Part of a small language model's weights.
Size: 14 layers, width 160, vocabulary 826, 6.03M parameters.
MLP neurons of a small language model. Each row is named by its layer, matrix (gate and up: input weights; down: output weights) and neuron, and shows model dimensions 96-159. Each number is 200 + 40 x the weight over its row's rms, rounded and kept within 0 to 999. A neuron's up and down rows have the sign that makes its largest values positive.
After each neuron's rows, "fires on" lists the tokens most often at its 100 highest values on Wikipedia text that the model never trained on.

L11.gate217,166,151,146,215,260,166,217,208,187,143,228,281,202,141,201,223,202,216,131,271,237,224,225,181,126,216,232,224,206,107,211,182,215,126,226,204,222,276,143,192,221,253,243,159,241,136,232,172,199,265,194,200,267,188,204,144,214,198,203,178,228,240,225,226
L11.up217,148,146,247,256,142,239,226,214,205,153,258,110,195,167,253,168,181,205,214,246,151,235,187,150,158,272,232,193,182,161,223,202,222,151,222,189,239,204,163,147,224,185,180,184,190,165,233,139,218,196,160,209,172,127,179,158,195,99,253,122,179,108,132,194
L11.down217,188,264,222,175,152,190,163,209,134,209,134,214,153,212,286,149,148,201,162,261,255,164,206,159,224,240,245,158,250,152,223,219,147,270,223,177,167,103,184,242,238,259,231,160,247,249,223,185,219,168,158,171,140,211,203,239,222,177,160,196,204,213,184,196
fires on: "ar", "our", "or", "ed", "um", "w"

L4.gate464,143,188,159,196,280,249,169,235,229,142,245,175,146,205,199,176,242,239,216,164,186,213,258,247,233,287,240,175,135,225,178,147,146,205,172,242,200,261,199,215,203,189,229,259,169,147,167,152,240,238,151,240,225,202,217,195,243,224,208,221,197,154,184,203
L4.up464,188,255,239,188,206,269,166,198,243,167,171,223,206,183,209,190,208,201,210,223,219,202,191,241,241,199,244,302,169,264,194,134,211,173,207,255,156,167,184,288,223,206,227,208,144,237,196,194,262,241,156,144,270,142,240,185,179,167,128,186,277,205,260,147
L4.down464,209,264,227,191,177,236,243,192,250,143,297,185,254,157,216,248,259,187,180,265,132,185,216,195,242,213,240,221,202,199,212,207,187,160,239,209,199,161,202,228,123,229,183,232,172,221,200,244,224,211,130,146,242,178,240,222,199,236,201,230,176,119,185,158
fires on: "ion", "ision", "re", "ric", "on"

L11.gate574,138,192,215,174,159,244,159,135,212,133,210,114,177,189,125,168,202,196,143,201,196,214,161,286,187,187,188,212,200,194,199,205,245,298,183,216,281,189,237,242,119,271,222,130,217,211,172,169,225,233,209,183,244,184,211,190,163,129,188,216,169,213,233,215
L11.up574,184,95,304,232,205,202,197,177,190,196,265,199,150,190,203,155,135,246,177,201,194,215,195,221,225,212,209,185,175,285,169,229,262,194,243,204,260,196,211,263,222,223,200,237,209,222,183,126,127,197,169,148,156,146,230,173,215,218,125,182,114,266,253,235
L11.down574,178,193,251,211,272,198,225,204,215,271,163,131,121,211,236,191,294,257,241,183,154,103,199,224,234,218,167,196,194,217,173,230,154,145,240,257,197,178,194,218,168,188,153,254,151,200,242,221,173,131,246,218,136,189,211,153,136,273,199,214,173,146,231,230
fires on: "re", "ra", "or", "le", "ro", " He"

L11.gate2,160,232,202,224,166,169,160,123,205,157,221,149,217,216,197,129,130,190,251,166,219,199,187,226,141,218,238,247,170,164,226,188,264,233,220,114,270,183,200,185,178,232,215,204,218,207,238,130,173,237,244,167,192,112,207,126,192,161,186,156,146,195,207,242
L11.up2,245,224,231,234,142,190,209,169,244,197,247,154,195,264,230,177,163,225,294,243,165,144,197,243,216,193,193,179,213,283,146,109,240,242,199,187,223,153,245,127,155,192,205,183,213,258,191,211,158,153,195,139,264,126,236,237,193,162,120,215,171,252,199,157
L11.down2,270,226,158,110,236,155,142,244,148,259,203,162,100,281,249,189,241,159,217,247,230,203,217,138,215,128,165,211,155,213,176,162,187,258,192,266,214,165,192,197,196,214,190,162,160,272,197,209,187,170,221,256,169,217,247,174,166,235,243,189,255,228,187,244
fires on: "or", "v", "il", "ro", "ur", "ut"

L11.gate328,222,210,157,129,207,154,266,198,241,96,171,214,193,190,143,141,187,173,172,205,180,191,132,163,267,188,170,162,251,149,235,251,161,144,195,205,264,230,220,235,154,192,178,232,261,268,190,147,191,196,198,194,198,170,225,164,211,207,192,174,257,215,183,291
L11.up328,150,181,201,192,199,209,258,253,214,207,248,236,231,209,131,164,142,171,178,175,245,199,210,164,164,256,242,176,226,231,193,161,238,130,201,217,235,257,169,195,217,168,254,213,227,170,245,265,225,224,146,190,247,158,193,208,185,162,214,211,262,213,186,218
L11.down328,208,160,192,205,173,161,180,206,196,192,175,198,149,176,193,183,239,180,179,192,208,230,239,172,189,188,254,215,171,196,173,199,199,237,205,234,187,171,251,203,132,273,138,224,227,193,221,335,224,219,181,185,155,135,175,263,115,233,197,182,143,236,165,168
fires on: ".", "ru", "°", "ite", "t"

L10.gate629,174,183,239,243,230,158,151,113,265,223,117,212,205,242,182,204,115,207,201,169,243,217,192,222,196,263,137,156,135,211,180,184,150,154,204,213,232,205,227,167,143,188,272,184,209,187,167,218,209,187,181,179,198,208,134,197,162,182,193,138,102,232,209,276
L10.up629,180,195,189,179,180,225,162,126,217,243,211,224,210,208,158,171,244,209,175,158,253,139,242,204,285,190,188,252,207,224,206,220,201,212,222,191,201,263,190,195,173,205,149,240,205,285,159,233,202,144,135,181,266,277,152,209,222,197,172,193,161,206,304,173
L10.down629,173,178,120,151,157,231,199,197,163,125,211,161,260,171,161,171,161,248,228,242,135,245,167,170,139,215,223,161,139,230,225,186,150,163,207,115,172,191,167,258,213,172,169,161,160,122,213,225,245,200,209,196,252,190,219,203,156,182,189,274,89,203,154,190
fires on: "se", "e", "te", "re", "ce", "ur"

L5.gate436,140,204,198,242,248,151,190,227,206,188,338,242,190,199,162,212,175,219,186,209,152,186,254,239,220,233,210,208,250,143,268,159,173,121,247,213,248,299,220,261,200,214,243,220,198,223,198,192,176,252,192,172,230,179,152,207,254,196,165,212,163,197,173,201
L5.up436,172,255,180,241,217,279,205,250,240,196,264,158,157,181,157,187,208,211,156,153,187,211,148,257,141,218,193,226,113,176,192,202,158,219,232,187,256,207,154,206,250,204,209,198,184,184,178,208,169,205,252,186,159,147,249,131,222,202,101,206,171,200,87,221
L5.down436,216,213,163,271,242,193,162,210,149,138,198,156,208,265,214,247,117,159,142,220,191,249,171,210,237,201,167,180,293,185,238,149,122,207,154,225,208,241,142,173,106,193,199,155,239,193,164,179,203,248,171,189,207,270,204,215,210,184,203,205,180,318,189,246
fires on: "H", "A", "or"

L8.gate238,210,230,255,224,235,215,145,163,197,159,198,196,169,235,171,233,167,194,155,267,173,129,192,256,175,265,136,207,227,148,182,216,215,144,218,210,280,185,177,240,205,185,215,216,138,280,193,140,206,189,242,238,226,218,220,164,185,143,143,173,191,164,103,225
L8.up238,145,128,298,205,161,160,164,185,305,196,185,223,136,102,178,211,200,176,239,209,259,200,243,239,168,224,232,198,225,141,152,227,153,223,238,163,142,167,159,200,220,139,187,183,287,237,260,175,134,183,172,196,236,206,129,232,245,216,173,188,182,220,182,233
L8.down238,243,129,241,268,206,138,250,169,243,232,286,170,174,168,163,177,210,231,184,263,175,185,236,242,196,210,215,217,155,198,231,190,220,158,264,204,237,175,165,223,176,173,203,244,255,234,165,238,244,194,282,228,178,190,189,137,244,248,112,205,178,235,156,215
fires on: "o", "a", "or", "u", "er"

L11.gate453,174,207,247,142,193,139,173,167,252,152,172,195,146,230,158,90,195,139,203,197,172,131,151,218,238,160,230,219,191,202,204,192,222,140,164,235,212,179,208,187,226,180,232,203,233,198,205,173,206,177,150,311,189,183,189,186,216,145,208,235,141,133,203,193
L11.up453,226,192,206,162,205,233,225,240,246,218,183,198,177,187,174,90,248,223,234,208,175,140,140,187,159,193,214,246,119,148,163,204,169,168,175,212,186,190,219,270,164,176,131,193,260,244,205,133,196,211,208,240,150,203,162,118,216,186,252,158,201,241,156,225
L11.down453,235,211,167,143,212,153,123,184,157,197,169,235,165,107,119,193,161,191,153,225,224,256,235,157,104,202,236,220,135,153,231,182,172,241,229,181,240,190,201,196,180,189,204,193,213,218,219,170,189,171,231,157,147,229,167,115,253,234,239,213,192,292,96,166
fires on: "l", " Sh", "h", "t", "ra", "or"

L10.gate184,173,251,298,171,261,225,177,118,255,131,227,218,143,193,161,121,201,224,245,199,164,152,207,214,94,189,187,259,170,198,219,175,208,227,186,253,223,119,240,212,174,216,206,183,269,138,187,169,198,280,245,241,194,157,228,189,201,177,196,208,216,192,228,262
L10.up184,246,169,202,147,175,244,252,248,204,196,167,180,188,300,175,236,278,251,253,159,125,222,178,150,152,213,177,229,239,174,216,179,217,177,154,203,224,210,233,158,156,164,196,191,256,193,235,178,207,206,210,215,147,167,141,249,222,243,175,254,140,209,188,154
L10.down184,231,160,197,179,172,138,244,184,164,256,161,203,202,198,173,220,222,206,153,180,245,191,252,156,196,255,226,255,211,165,204,177,162,268,149,155,95,268,209,250,186,199,212,189,167,237,199,203,251,198,204,199,248,200,147,185,222,177,172,195,152,184,235,193
fires on: "h", "as", "l", "r"

L4.gate532,180,209,134,223,246,212,177,252,213,141,231,237,218,158,146,239,172,190,221,265,216,170,188,209,149,256,198,211,270,196,262,233,191,206,201,164,246,258,185,173,196,234,147,230,244,216,167,137,173,144,167,246,311,182,205,195,191,125,161,226,220,176,228,263
L4.up532,193,179,222,172,170,226,171,211,261,178,273,209,133,116,192,201,245,183,191,249,183,220,282,229,218,293,182,232,204,227,256,154,219,222,206,151,179,201,213,222,180,206,170,164,231,258,230,194,252,264,157,226,176,179,162,162,260,212,144,251,135,225,219,258
L4.down532,89,208,216,193,145,184,196,173,237,181,166,217,223,208,170,214,132,202,166,181,154,175,256,174,211,287,250,252,230,162,197,222,188,184,190,199,177,202,213,220,142,235,189,203,193,310,218,176,183,205,189,236,196,242,227,228,202,162,173,206,152,326,280,228
fires on: "o", "a", "ar", "ol", "ow", "ang"

L10.gate249,159,152,218,226,230,159,156,128,268,198,223,197,186,256,172,194,219,167,237,199,201,271,162,216,192,228,211,279,177,253,151,192,171,196,234,181,222,209,231,182,175,158,196,211,286,158,174,171,179,218,166,180,266,158,153,136,205,203,172,196,230,173,180,171
L10.up249,214,231,217,270,192,177,261,151,277,203,212,186,223,241,192,198,225,129,245,177,159,203,218,276,181,189,202,170,167,202,143,210,147,196,217,101,235,186,184,185,118,182,198,215,215,209,221,257,180,239,134,94,263,181,239,191,249,225,253,195,203,142,106,187
L10.down249,230,123,185,227,299,206,172,112,244,189,236,184,177,196,249,258,186,169,238,108,178,159,209,201,185,114,193,246,141,190,200,142,181,227,144,199,189,178,170,204,195,199,201,229,190,235,225,214,220,221,244,211,187,197,170,238,137,243,269,196,181,229,236,245
fires on: "ac", "ur", "qu", "1", "act", "v"

L7.gate390,238,194,239,198,222,213,171,201,202,150,176,177,185,232,138,186,229,188,214,212,141,196,167,171,201,193,198,233,209,206,166,243,183,196,216,273,238,198,252,259,196,201,234,167,230,131,205,172,207,206,223,252,261,233,92,119,181,197,102,237,223,175,170,207
L7.up390,260,242,202,247,237,209,182,249,214,187,180,113,241,247,164,210,274,202,210,225,235,226,187,145,170,168,198,238,182,230,169,197,186,198,162,247,241,207,172,210,125,186,208,202,175,142,258,293,166,204,247,183,179,207,152,159,194,228,96,196,168,179,174,176
L7.down390,202,220,178,211,228,156,245,172,207,255,234,245,212,179,218,233,167,216,181,146,249,175,241,200,188,152,215,202,174,179,235,212,232,191,221,206,178,195,114,198,200,195,200,244,157,208,183,307,158,163,198,186,191,228,223,262,159,215,240,177,189,223,245,233
fires on: " |", "h", "r", "l"

L11.gate555,140,179,263,189,292,112,238,180,294,191,238,197,263,192,221,235,229,182,178,180,176,254,216,199,211,201,191,172,209,183,179,201,142,215,226,162,221,274,202,190,215,168,180,229,251,187,216,171,196,189,131,179,191,107,218,226,251,238,187,135,211,284,176,219
L11.up555,216,220,248,117,188,143,194,161,213,178,176,238,155,223,180,166,216,217,176,235,295,212,179,197,308,220,160,236,121,139,224,232,166,250,264,246,156,197,157,224,134,192,168,196,167,149,213,215,209,198,189,201,219,164,202,216,288,197,238,246,243,209,277,239
L11.down555,218,220,217,205,138,231,150,257,139,214,271,165,350,115,73,217,243,174,196,302,162,155,201,218,212,200,207,183,196,170,177,209,180,148,186,190,196,161,233,217,195,286,212,203,201,252,184,218,218,190,194,246,217,211,172,198,163,198,278,194,121,248,191,196
fires on: "a", "se", "m", "te", "o", "ire"

L4.gate597,204,109,217,165,244,220,192,173,240,211,154,225,162,193,157,239,213,160,143,204,228,144,193,294,167,228,157,132,188,217,182,186,199,212,200,123,152,141,198,273,256,187,229,193,257,217,198,156,263,251,245,223,247,208,117,123,217,174,210,188,207,132,256,321
L4.up597,187,98,235,196,168,243,171,169,275,131,154,206,174,202,210,232,206,219,178,82,232,175,179,287,220,214,212,180,188,191,196,177,224,170,229,229,213,244,176,207,217,221,257,171,233,220,212,178,192,264,115,218,244,166,180,165,212,204,173,228,156,166,193,222
L4.down597,195,215,163,189,201,182,185,172,289,196,195,223,176,192,214,207,228,226,215,223,270,193,271,234,232,276,180,167,211,153,163,188,224,205,196,165,198,196,175,233,251,248,149,171,212,232,205,209,163,223,193,159,178,183,204,157,238,169,175,189,183,183,225,300
fires on: "an", "o", "a", "ust", "im", "ers"